Part of a small language model's weights.
Training: a variant of Adam for these matrices, 596M tokens.
MLP neurons of a small language model. Each row is named by its layer, matrix (down: output weights) and neuron, and shows model dimensions 0-127. Each number is 200 + 30 x the weight over its row's rms, rounded and kept within 0 to 999.
Before each neuron's rows, "fires before" lists the tokens most often just after its 100 highest values on Wikipedia text that the model never trained on.

fires before: "s"
L8.down761,270,163,208,196,228,174,242,159,129,184,182,181,156,208,180,250,228,220,171,143,214,222,213,217,257,175,222,156,154,209,231,222,204,175,219,253,208,177,205,221,216,132,137,223,167,200,205,186,149,231,182,163,218,187,238,231,209,180,204,254,238,234,212,253,170,159,192,238,194,223,186,180,252,183,204,213,201,228,243,165,185,201,224,273,178,137,176,165,195,160,237,215,178,229,213,147,196,212,197,208,188,166,175,182,158,210,196,184,162,208,186,197,194,231,190,190,161,219,215,211,193,165,189,205,210,168,230,162

fires before: " |", ":", ";", ".", "–1"
L5.down2,204,185,216,196,215,167,198,200,198,182,216,204,145,168,237,198,200,170,246,170,195,194,213,204,193,188,190,203,199,227,236,157,173,273,217,173,141,213,249,217,163,244,201,253,186,190,249,185,201,177,188,178,197,111,185,237,242,178,235,207,217,218,227,189,243,214,208,181,243,216,160,180,213,193,166,206,253,190,188,150,160,191,218,230,181,215,185,206,203,181,173,255,231,238,182,163,231,194,240,113,151,149,220,262,205,232,216,169,177,228,196,171,210,149,228,198,193,189,187,241,243,163,255,191,198,228,208,211

fires before: " |", ",", "–", "–1"
L5.down404,245,215,175,254,191,262,206,232,192,246,189,161,192,144,201,172,194,130,228,149,137,238,218,220,164,129,229,205,229,232,191,207,177,187,188,158,198,192,204,235,228,225,178,206,230,253,219,220,237,194,228,184,152,209,220,201,209,193,229,211,195,242,224,192,234,228,198,159,230,186,173,239,268,218,196,209,194,194,214,201,172,182,220,190,177,234,157,250,226,178,214,164,201,229,196,173,175,221,191,188,192,201,226,202,150,180,215,207,184,209,175,220,182,186,214,235,219,203,148,194,235,196,202,182,260,239,184,161

fires before: "-", "\n", " ", "|"
L12.down470,203,237,205,241,185,196,166,239,188,248,196,171,214,109,237,225,209,235,191,205,188,231,200,184,180,208,164,204,199,201,213,213,177,190,236,193,223,199,201,135,203,194,185,199,239,180,168,242,203,217,230,200,167,174,175,216,141,253,219,215,236,178,225,203,194,163,186,163,203,223,173,227,188,208,184,240,250,196,227,219,219,210,178,150,166,188,198,170,219,166,69,152,193,195,225,172,167,219,213,207,248,225,206,228,135,207,222,161,235,194,179,261,228,179,188,175,239,172,214,241,173,245,195,164,157,207,188,212

fires before: " |", ";", "s", "\n", ","
L13.down220,213,211,195,210,200,206,164,181,150,205,190,141,224,190,260,213,193,202,239,141,203,222,203,234,188,203,167,179,168,241,222,186,214,291,297,216,217,219,179,225,200,225,210,195,140,216,180,200,178,140,193,210,123,181,200,289,163,234,198,171,253,186,221,222,189,201,191,196,242,251,243,178,190,230,237,188,253,134,147,205,194,204,182,178,165,165,197,208,240,214,130,212,214,177,191,161,264,262,222,205,220,213,219,205,198,193,208,183,216,197,170,205,219,209,164,202,250,177,217,199,159,208,207,202,213,237,150,180

fires before: " |", ".", ")", ",", "'", ":"
L4.down27,197,212,179,173,166,162,188,177,183,157,175,214,175,228,146,171,197,185,203,222,217,166,147,172,207,160,197,203,289,226,156,234,140,234,208,232,200,171,206,192,160,233,177,257,200,236,172,216,194,216,190,224,139,203,196,207,211,178,217,212,206,233,185,242,195,174,246,199,194,196,209,193,233,238,229,252,182,201,241,251,179,228,203,236,234,177,196,177,209,188,113,220,237,161,149,200,189,198,173,216,206,166,129,189,151,172,167,247,227,211,223,182,204,245,183,192,182,162,164,253,193,180,185,187,292,266,207,217

fires before: " |", "\n", "–", "+"
L4.down546,181,189,197,211,217,180,196,189,224,217,221,159,236,223,158,234,216,162,142,189,237,171,203,118,198,171,216,209,194,194,238,212,125,177,209,151,175,210,195,238,198,203,238,248,177,183,207,192,209,211,139,137,218,186,156,200,191,233,198,235,241,173,173,202,190,230,141,219,176,176,183,159,265,230,225,172,182,195,205,207,211,204,189,263,244,170,187,167,197,167,185,204,277,205,217,249,202,229,206,141,195,196,221,201,219,203,192,201,171,202,220,212,225,186,228,166,206,212,178,174,217,194,217,179,245,236,211,237

fires before: " |", " 0", " —", " ", ";", " −"
L8.down265,258,183,184,220,172,180,197,175,180,209,244,180,183,165,192,221,189,154,247,191,196,164,207,207,205,186,138,206,203,221,185,179,178,163,207,209,203,190,201,196,235,204,166,148,177,212,219,195,159,222,182,173,209,156,197,193,218,211,245,197,213,268,224,268,256,219,163,207,260,138,194,168,253,224,196,195,203,253,200,237,215,201,218,169,187,235,202,199,188,177,223,170,220,150,211,190,254,206,253,200,168,172,193,193,176,209,222,193,195,213,195,262,215,200,231,168,187,206,204,201,195,156,232,200,176,233,212,226

fires before: "\n", "-"
L11.down379,215,187,180,213,179,182,183,206,189,293,218,130,195,132,211,191,200,216,237,202,190,194,189,186,198,199,195,216,127,211,225,202,202,226,272,172,188,196,186,148,194,180,180,203,217,190,233,224,213,128,176,171,154,157,167,215,169,189,218,199,196,203,206,248,178,180,195,174,193,215,184,193,169,183,222,206,220,108,193,201,178,197,235,199,120,194,152,206,219,188,190,170,218,184,195,207,103,246,169,192,179,290,209,232,155,184,214,195,204,207,182,251,208,166,157,162,214,169,198,232,140,183,271,207,206,253,196,237

fires before: " |", "\n", " 0"
L4.down63,209,230,259,160,183,200,132,231,196,217,233,202,150,186,169,201,208,186,155,195,289,202,205,198,166,185,164,183,214,230,188,124,172,166,192,146,176,216,224,210,200,181,204,212,142,218,207,207,236,189,173,175,230,144,162,204,190,210,200,205,210,202,221,155,224,191,199,207,218,190,191,218,261,243,206,188,195,174,183,196,189,179,252,205,175,169,181,169,204,131,194,239,239,248,218,247,178,209,191,161,200,191,215,195,162,218,186,207,156,223,230,196,210,168,204,197,198,224,258,163,210,190,222,177,197,275,159,219

fires before: " |", ")", "A", "\n", " ("
L4.down698,204,208,209,195,207,212,232,154,206,160,211,225,188,173,178,176,133,234,114,180,227,179,204,183,185,177,167,214,225,200,207,194,204,212,215,120,192,197,192,265,215,190,210,136,182,174,249,224,203,241,175,192,247,161,179,197,192,172,198,205,239,192,227,177,216,183,170,220,214,237,217,179,242,196,192,156,156,205,151,185,211,213,261,198,187,168,178,172,211,253,157,238,174,224,192,203,192,204,224,147,204,184,279,202,188,197,177,251,178,189,183,215,253,203,216,160,136,196,208,245,230,227,220,248,215,233,222,198

fires before: "s", "t", "m", " "
L5.down224,212,155,178,255,222,217,211,222,161,167,201,232,128,256,258,215,205,185,141,223,209,232,239,205,236,230,156,217,217,174,244,208,191,230,191,228,203,195,162,248,184,169,168,172,213,237,185,190,161,236,212,190,231,214,153,224,157,200,184,161,179,241,177,253,162,217,168,190,243,191,202,139,192,201,219,197,212,187,188,216,220,181,209,226,219,169,250,177,202,190,244,245,208,242,151,175,208,188,219,209,214,218,200,182,206,202,192,231,203,186,210,227,140,189,216,211,191,168,189,203,198,164,148,242,128,195,239,185

fires before: "\n", " ", "k", "\\", "d"
L4.down238,203,195,222,143,196,166,155,273,184,208,210,183,181,168,148,124,206,203,172,219,216,164,156,211,211,253,195,187,184,163,148,207,168,199,260,206,191,220,215,169,223,180,241,277,220,238,195,169,158,209,210,158,207,181,176,192,241,231,226,203,233,220,186,188,196,207,209,185,248,179,204,225,221,217,222,213,206,189,205,234,194,182,237,149,241,198,169,156,234,169,195,176,225,227,192,222,215,217,178,209,200,251,188,197,153,181,203,234,204,194,197,229,181,192,228,191,221,179,224,230,237,216,222,182,162,192,171,204

fires before: "\n", " |", " ", " —", ";"
L4.down25,206,259,217,232,221,200,145,210,219,240,211,235,162,170,182,291,205,215,168,223,213,173,212,209,157,214,183,207,194,194,202,172,205,247,198,245,200,184,235,214,217,181,245,127,213,245,211,139,260,165,227,210,230,189,221,197,183,180,201,225,205,195,218,207,187,225,163,194,196,167,192,139,227,183,161,215,180,166,183,230,147,161,177,233,179,163,194,163,203,174,180,190,220,173,217,178,144,195,193,168,181,196,255,202,175,187,198,239,182,202,194,219,210,202,184,214,217,204,270,218,255,220,168,172,206,233,209,196

fires before: " |", "″", "."
L4.down268,187,193,155,214,217,207,230,167,224,163,184,219,186,146,249,232,221,250,213,203,262,222,215,174,223,210,169,206,193,213,200,192,199,169,194,121,202,196,218,193,200,222,176,190,169,195,211,214,235,230,191,190,180,169,205,198,174,171,195,225,245,227,177,194,222,215,217,184,214,166,246,219,214,197,209,159,182,150,188,231,198,174,218,200,211,210,200,193,184,170,208,279,228,242,220,159,200,245,237,160,175,211,206,270,210,196,151,209,140,168,166,204,170,158,224,194,135,215,152,201,130,233,215,214,184,191,222,212

fires before: " |", "or", ":", " of", "ot"
L4.down612,166,177,146,219,167,159,167,227,204,200,211,243,237,188,176,259,193,211,214,184,235,217,216,142,218,233,228,141,252,205,172,191,179,197,192,210,196,167,235,249,164,200,171,191,205,202,193,215,220,205,190,200,200,205,211,211,190,182,196,176,143,214,178,206,213,172,224,192,208,188,228,194,218,198,157,270,150,243,143,217,230,177,222,210,229,211,169,143,214,203,147,151,164,216,172,222,225,129,220,171,204,165,194,226,206,204,242,187,191,196,230,192,228,195,261,229,201,201,178,224,219,217,217,217,222,221,188,192

fires before: "\n", "–", " |", " 9", " 8", " —"
L5.down361,237,207,200,220,185,239,179,245,222,206,206,159,181,146,118,245,202,183,176,223,207,178,244,198,224,183,256,169,195,198,201,191,173,230,180,229,241,215,187,232,238,176,222,189,191,179,234,236,215,183,188,171,151,234,242,184,196,242,141,176,193,139,206,142,153,243,202,229,238,170,208,144,222,194,189,175,213,194,194,143,236,143,169,229,205,99,198,182,232,266,153,203,205,224,199,248,198,216,178,224,162,227,216,210,217,176,173,198,175,216,217,196,169,144,183,230,192,214,190,214,242,197,195,143,183,190,205,164

fires before: "s", "m", ","
L4.down703,198,171,180,172,235,229,182,197,170,175,229,257,191,198,257,211,228,239,246,171,182,197,211,203,232,191,221,181,219,247,180,232,174,225,201,247,202,204,185,268,180,207,173,245,195,197,188,194,155,242,195,213,212,175,239,229,182,233,224,183,162,210,174,316,172,211,171,184,140,197,193,173,188,224,216,215,193,216,230,187,250,171,172,207,160,166,199,108,240,210,217,161,222,190,162,247,247,168,195,153,220,175,220,197,210,193,223,198,196,176,176,228,222,229,162,221,183,140,237,220,182,264,116,187,160,190,213,201

fires before: "-", "\n", "ing", "ci"
L16.down370,192,270,194,162,238,166,215,210,232,290,212,158,220,205,217,155,190,169,137,219,189,208,256,206,226,176,198,164,172,209,164,191,193,208,243,146,236,159,159,153,232,208,212,209,209,193,257,180,234,219,216,179,203,219,178,179,211,234,172,178,155,245,231,222,204,179,212,203,201,214,206,202,148,204,199,182,172,167,188,161,189,242,120,158,197,222,198,181,185,166,181,205,265,201,216,168,193,191,252,233,213,227,214,165,232,149,214,180,236,204,188,178,189,194,152,197,208,191,186,225,173,201,201,178,236,179,255,221

fires before: " |", "-", " /", "r", "–1"
L4.down412,195,178,229,229,172,192,184,199,152,225,176,184,191,211,121,200,169,204,216,235,220,230,213,189,194,220,165,225,205,221,190,222,190,208,263,165,168,179,233,244,182,177,163,184,206,241,213,212,201,192,193,163,188,215,232,227,217,171,288,226,239,181,216,196,185,224,201,172,242,159,195,173,203,272,158,228,202,189,205,178,166,169,209,200,223,178,156,172,228,235,173,168,130,222,218,248,213,208,224,246,189,230,211,212,176,144,200,172,167,180,199,259,155,164,205,207,252,194,188,226,263,245,161,255,144,226,201,160

fires before: ".", "\n", "0", " |", " ", " ("
L8.down552,214,208,217,223,220,237,250,206,187,190,228,191,218,167,166,264,200,175,209,155,176,193,218,199,242,227,146,187,177,168,255,244,242,197,220,210,167,186,232,215,225,233,247,126,255,150,230,173,176,167,179,180,240,178,215,205,188,149,131,249,232,173,174,168,194,246,201,229,215,213,181,180,197,208,215,225,191,234,191,221,174,220,173,200,236,199,202,167,205,251,185,214,204,145,216,246,202,179,207,263,166,210,167,212,192,159,157,147,180,187,212,182,189,161,272,224,204,239,248,210,178,191,188,149,188,243,230,179

fires before: "\n", "ic", "ical", "ed"
L18.down426,185,166,154,253,214,175,183,167,180,169,198,241,234,122,223,228,212,182,188,235,155,198,212,226,178,172,214,163,228,143,200,185,209,200,143,190,229,255,200,180,210,162,157,231,157,231,209,244,207,167,225,165,238,230,214,221,149,238,198,169,149,137,170,238,202,224,205,187,240,194,207,233,229,187,237,220,235,209,169,194,225,200,203,227,176,172,224,172,198,201,246,280,150,178,209,163,201,198,235,162,188,147,181,237,211,185,206,198,180,206,134,169,225,167,187,249,178,222,218,165,215,158,160,186,230,189,225,251